config.yaml
rope_base: 1780.0
attn_scale: 0.193
init_std_up: 0.0456
optimizer: "adamw"
beta1: 0.9
weight_decay: 0.11
train_tokens: 243000000
steps: 3223
MLP neurons of a small language model. Each row is named by its layer, matrix (gate and up: input weights; down: output weights) and neuron, and shows model dimensions 16-79. Each number is 128 + 32 x the weight over its row's rms, rounded and kept within 0 to 255. A neuron's up and down rows have the sign that makes its largest values positive.
Before each neuron's rows, "fires in" lists the words (lower case) most often at its 100 highest values on Wikipedia text that the model never trained on.

fires in: "also", "later", "subsequently", "then", "still"
L9.gate250 [150 101 131 110 192 155 146 115 107 188 172 104 137 119 154 136 101 118 168 140  99 160  63 130 132 114 110 174 147 157 112  73 135 162 147 113 123 143 142 129 155 127 123 142 169 218  37 150 101 108 130 134  85 136 141 164 180 131 194  44 117 152 146  67]
L9.up250 [166 130 204  96 128 141 156 128 154 104 107 164 155 189 124 155 122 117 147 139 113 131 106 220 138  70 173  88 153 182 136 106  69  68  65 129 125 195  99 167 120 156 158 139 156 126 101 132 164 147 133 102 132 135 161  91 164 109 115  83 160 122 135 175]
L9.down250 [105 175  77 136 130  62 117 116  99 124 136 124 117 109  94 133  92  97 179  90 177  84 209 125 120  99 108 101 141 118 118 103 123 163 130 122 181 100  72 153 170 151 111  59 174 120  82 154 124 129 209 119 163 183  71 105 118  89 122  92  88  62 172 139]

fires in: "the", "this", "some", "of", "as", "warped"
L9.gate20 [140 118 133 153 135  99 131 112 167 110  87 131 202 119 116 116 178 193 148 131 142 123 115 110  87 187 157  89 179 144  86  57 120  95 115 155 105 149 150 125 142 119 139 130 133 111 163  89 149 116 180 141 208 135  98 121 147 170 126 108 166 112  45  70]
L9.up20 [133 132 112 146 105  53 155  92 149  73 171 111 117 169 156 123  69 146 115 184 136 145 143 136 106 133 159 156 100 107 205 183 117  99  91  79 119 101 118 126 147 128 129 132 115 120  64 119 141  97 144 175 171 136 110 109  78 109  94 166 103 125 118 123]
L9.down20 [128  85 174  56 137  93 143  98 154 163 161 145 103  92 172 114 134 131  68 122 132 120 180 152 131 145 173 139 165 142 183 117 153 112 146 125 125 173  89 148 111 119 169 136 170 158 137 119 131 153 153 119 114 104 183 183 105 176  72 137 172 152 186  92]

fires in: "and", "also", "since", "then"
L5.gate164 [143 103 136 176 149 185 141 156 121 102 162 145 170 173 134 196 144 143 120 144  79 138  99 177 140 125 127 178 110  95 109  72  96 112  77  57  99 143 129 121 125 143 174 179 150 116 127 140  94 156 114 131 153 100 119 105  85 144 180  82 112  71  94 186]
L5.up164 [120 107 128  46 127 115 127 151 111 128 130 148 118 138 152  92 153 128 111 131 112 153 122 150 115 192 150 119 153 145 127 137 181 138  75  65 121 134 142 109  87 116  96 143  95 122 129 144 104 138 106 119 172 192 147 168 161 134 145 124 115 137  75 142]
L5.down164 [141 151 139 165  79 106 134  68 123 108  99 141  99 142 116 124 149 165 121 124 186 153 137 120 100 101 129 135 154 109 118 123 114 113 114 110 121  77  88 185 134 144  71 102 131 150 111 204 119 146 159 130 132 171 135 146 157 101  99 146 133 179 181 132]

fires in: "2", "1", "0"
L3.gate323 [172 159 141 123 166 151 112 173  94 117 122 149 156 134 141 114 135  46  70 129 175  91 146 115 168 131 108 157 131 110  83 162 100 137 151 139 143 118 143 146 125 133 125 157 136 140 146 128 177 136 154 153 101  74 102  85 132  96 147 160  83 179 124 136]
L3.up323 [125 163 101 144 142 141 153 120  70  92 127 166 128 134 111 207 119 109 184  95 106 163 105 132 116 126 162 122  76 201 122 121 101 192 108  83  74  88 162 132 106 120  61 134 125  71 107  73 109 185 155 128 146 164 150  90 156 122  99  50 164  98 102 167]
L3.down323 [136 140 176 142 148 142 150 209 100 151 150 161 151  96 113 150 163 100  80 148 140 134 102 165 122 113 135 164  98 122 143 147 117  73 138 178 138 107 137 177 100  94 150 151 132 157 127 168 170 192 129 158 134 125 154 122  82 117 132 152 131 204 209 139]

fires in: "2", "1", "0"
L11.gate363 [123 158 117 116 139 131 141 130  99 168 132 109 179 152 148  99 116 125 105 162  87 118  87  90 168 150 149 134 149  89 162 124 126 106 124 127 122 188 180  74 114  85 170 159 146 174  68 114 114  98 221 143  86 152 125 124 121 103 157 119 162 142 136 143]
L11.up363 [120  86 124 132 103 102 105  93 167  62  88  85 103 150 108 162 149 136 194 151  88 187 129 117 125 164 140 137  85 191 137 217 126 128  68  75 143 119 120 139  58  70 108 119 174 154 109 128 143 144 168  95 143 100 133 113 136 119 153 147 168 117 121 158]
L11.down363 [166  68 106 145 143 133 157 123  65 146 131 132  97  96 118 135 125 178 134 164 132 174 220  97 121 112 195  92 149 103 117 118 135 139  96 137  98 133 131 169  81 132 173 174 114 102 147 154  98  90 110  94 111 128  99 111 130 117 177 131 126 145 147 133]

fires in: "october", "december", "november", "july", "september", "august"
L3.gate81 [167 158 100 143 112 133 149 148 122 103 190 139 144 131 141 114 129 162  98 101 159 143 102 179 118 141 134 132 177 127  59 162 144 155 165 122  57 156 146 142 150 120 143 173 166  63 175 146 167 125 152 137  76 127 118 111 167 112  95 135 110 169 169 177]
L3.up81 [ 86 149 102  65 148 170 140 154 126 145 130 155 137 154 133  99 146  97 171  92 122 125 111 149 116 143  82 190 181 146 111 134 150 124 137 116 102 125 140 106 168 113 135 172 104 118 120 137  63 178 147  82 101 118 115  97 141 140 125  99 126 102 139 145]
L3.down81 [132 124 168 179 127 138 113 185 114 105 156 131 118 147 124 126 132 101  83 125 100  80 160 101 119 116 114 121  81  74 142 181 116  83 176 110 158 111  44 145  85 204 101 103 131 155 121 128  98 105  94  87 114 104 139 180 134  65 127  81 108  95 182 121]

fires in: "the", "2"
L5.gate393 [154 175 123 141 132 103 145  76  96 140  57  99 181  96  95 165 116 149 136  89 130 163 135 115 123 124 152  82 111 128  89 174 138 119 124  87 117 100 155 126 101  98 187 143 156 117 158 188  88 180 181 130 159 132  90 102 130 108 171 123 164 144 185  87]
L5.up393 [177 185 108 137 134 108 123  93 145 114 158 141 205 126  86 128 139 110 145  94  71 100  96 208 164 144 131 116 130  90 156 124 129  93 122  96 104 110 135 185  68  97 103 166 119 132 156 135 121 106 183 138 103 134 100 126 104  99 129 125 155 118 145 115]
L5.down393 [143 175 124 164 133 153 129 195 158 147 185  86 136 143  87 154 121 124 134 214 161  91 190 128 112 172  84 178 153 119 158 164  90 123 176 195 120 116 145 160 139 117 134 162 121 130  96 112 144 189 144 108 154 145 164 123 121 171 141 100 106 217 168 126]

fires in: "to", "established"
L6.gate261 [131 123  99 139 144 145 111 109 176 129 181  53 109 133 101  93 145 117 153  99 118 171 128 134  73 189  96 166 153  87 124 159 181 112 108 136  79 136 147  90 139 103 148  82 156 159 111 161 123 131 171 133 117  61  83  97 129 106 118  93 153 138  67 112]
L6.up261 [150 137 101 112 169 121 164 168 137 103 127 115 109 104 142 161  92 160 116 106  96 127 159 139 124 191  81 152 178  80 148 148 125 156 128  89 178 102 123  79 127  80 145  66  88 116 101  95 181 110 102 106 118  99 172 250 150 149  81 200 135  89  71 161]
L6.down261 [128 114  98 117 127  86  80  93 130 129 127  94 140 178 141 141 122 134  89 128 138 118  63 186  94 196 111 180  96 137 132 107 139 117 109 112 147 137 156 145 139 126 152  92 121 159 196 135 198 143 121 112 101 140 116 124 121 228  94 108 158 151 139 162]

fires in: "the", "they", "these"
L6.gate343 [174 213 155 174 161  85 112  98 161 137 128 111 142 112 171 133 138 148 109 141 135 150 149 107 110 176 124 143 172 161 122 147 149 141  78 149  81 103 142 129  88  97 117 155 121 160 166  56  61 135 146 193 146 107  95 104 162 128 183 146 151 172 104  81]
L6.up343 [127  93 108 140 134 129 207 163 150 119  80 131 157 135  99 215  63 155 144 103 104  97 165 144 164 129 104  88 180 147  92 142 122  74 140  39  81 145 161 111 176 117 111 132 147 117 162 117 137  91 105 129  91 128 110  31  59 108 121 108 143 102  84 193]
L6.down343 [150 174 111 101 138  86 103 144 156 153  88 155 142 152 125  98 187 142 169 112  90 135 207 155  92 134 164  94 198 108 146 107 170 132 136 181  68 141  64 127 102 114 126 145  99 149 128 114 150 134  84 142 155 155 113 180 127 128 163  82 190 130 128 195]

fires in: "it", "this", "what", "the", "one"
L5.gate276 [120 140 117 169 139 160 175  72 157 117 176 130 144 130 112 164 131 132 141 161 140 112 108  83  91 133 115 135 181 202 126  46 160 106 159 129  68 117 165 139 157 150 166  53 118 107 159 133 132 178 202 105 172 118 108  76 143 163 154 115 140 152 103 138]
L5.up276 [127 136 112 176 116 169 135 124 138 122  91  97 115 118  83 150 160 195 145 161 181 180 176 123  79 115 183 129 160 119 142 139 120 113 120  93 183 153 191 157 195  80 131 143 148  57 137 137 128 157 127 156 168 113 154 120  99 134 105 153 145 161  44 142]
L5.down276 [144 155 210 125 127 137 130 147 111 126 165 158 109 104 100 138 170 154 182 140 106 118 101 161 160 112 118 129  62  60  83 108 185 143 135 101 105 153 120 140 120 127 127 147 106 104 185 125 111  93 136 145 154 107 122 127 171 135 120 191 198  93 136  51]

fires in: "the", "all", "s", "and", "or"
L7.gate499 [156 150 124 155 179  92  76  76 183 141  99 109 126 127 117  77 116 128 166 112 102  94  96 122 114  80 140 148 147 113 114 131 115 150 117 187 122 133 108 124 184  71 110 110  72 147 100  67 140  93 180 139 125  92 107 113 153 123 147 137 151 108  46 106]
L7.up499 [125  90  82 127 143  60 159  97 111 108 188  94 146  97 125 145 109 158 113 144  84 160 152 123  92 109 161 129 142 123 127  69 176 142 119 137 129 152 116 129  95 190 140 133 166 147  96 105  95 120 131 109  77 159 140 173 145 160 181 132 151 112  90 137]
L7.down499 [126 140 150 118 172 111 151 128 127 116  98 147 143  93 119 122 123 132 146 101 154  34 110 109 114  58 141 142 157 108 145 122 149 128 121 127  78 111 105 102 186  86  96  93 108 112 141 100 144 127 132 148 176 136  90 133 116 176 164 147 133 179  76 125]

fires in: "the", "they", "our"
L7.gate152 [152 149 142 154 118 112 118  86 176 110 119  87 131 180 182 125 123 132 138 127 132  68 108 126 122  77 157 137 135 123 109  86 143 153  93  54  85 141 127 138  94 127  82 109 126 141 121  74 126 104 120 141 127 161  81  41 139  69 122 128 164 156 116 203]
L7.up152 [ 89 100  72 142 153 108 150 116 131 157 161 168 170 147 123 103  20 128  98 123  84 104 165 158 130 149 132 112 140 220 132 138 123 132  58  54  56 137 165 143 104 120 137 116 134 109 100 145  98 136 121 115 108 170 138 140 166 153 149 113 175 102  90 155]
L7.down152 [172 103 111  82 151  95 133 114 157 103 100  52 118 149 102 115 140 104 190 125 135 133 157 162 166 128 123 146 156  78 164 129 124 172  89 116  90 172  83 107  87  78 112 110 112  90 137 132 158 153  75 151 188 163 144 151 156 152 115 114 168 201 143 117]

fires in: "july", "november", "may", "april", "june", "september"
L11.gate356 [161 138 128 163 154 161  74  92 154 163 155 127 141  85 135  64  77 126 110 111 142 111 106 152  91 147 125  95 132 128 185 210 103 107 141 146 112 128 128 115 157 144 114 166 123 104 112  90  93 113 111  95 144  69 134 177 167 120 167  88 150  97 121 147]
L11.up356 [112 199  78 162 119 137 180  76 175  97 178 141 204 133 172  94 101 139  94  94 114 146  92 177  61 107  93 160 146 127 108 150 129 109 133 171 114 123  98  76 108 116 117 133 137 142 163 155 129 197 129 121 121  75 168 139 149 134 168 108 138 115 185 115]
L11.down356 [132 151 221 115  98  90 138 178 116 115 139 104 140  53 130 116 104  90 100 151 185 131 235 171  86  72 154 173  81 154 137 130 111  81  64 108 166 131  99 132 130 148 141 112 104  96 126  96 142 141 123 140 157 122 109 141 111 122 107 152 119 134 103 130]

fires in: "the", "as", "this", "in", "islamic"
L6.gate94 [130 120 118  95 174 169 158  91 112 144 133 130 101 113 179  97  88 127 111  94 133 102 124  61 105 144  78 179 114 141 145 103  84  87 142 130  88  74 158 103 118  97 125 114 159 114 141  77 151 146 135 154 192 145  74 117 142 158 136  68 111 127  85 156]
L6.up94 [128 166 135 121 109 146 113 168 118 140 127 155 150 122 118 124  69 144 134 104 145  95 119 146 181 180 169  89 139 127 210  57 166 105 116 123 173  96 118 179 125  91  64  66 145  99  77 146 172 133 157 208 143 111 170 143 132 141 164 107 116 130  22 116]
L6.down94 [120 180  90 159  88 126 123  97  82 170 131 122 106 208 111 193 112 162 105 126 120 117  40 126 152 119 117 140 118 174 138 104 127 129  71  94 174 137 190 161  87 101  65 206 144 116  89 149  95  92 117 178 129 126 184 121 129  90 128 143 154 111 112  42]

fires in: "by", "the", "10", "to", "0", "source"
L5.gate74 [109  77  83 134 162 113 161 186 170 126 117 117  79 172 158 143 156 101 168 158 168 126 143 169 127 117 143 151  82  91 105 134 130 124 132  78 125 140 162 159  94 119 102 105 135 123 136 149 132 159 123 110  81 115 174  76 157 126 173 139 158 137  77 111]
L5.up74 [111 150 167 131 165  80 143  99 123 175 147 169 173  86 174 156  73 158 112 135  83 145 157 166 160 170 121 104 162 126 112 110 155 162 139 103  85  86 165 163 143 133 128 143 126  90 166 184 188 104 156 119 110 106  90 132 122 134 213 171 175 156  96 128]
L5.down74 [ 98 106 151 153  98  87 108  58  68 131  81 102 130 145 103 149 187 141 133 111  90 104  93 194  53 125 180 104 129 146 156 137 118  79  75 143 134 114 142  98 137 146 134 167 177 159  81 112  97  93  63 162 145 175 115 136 143 126  89 107 112 149 140  85]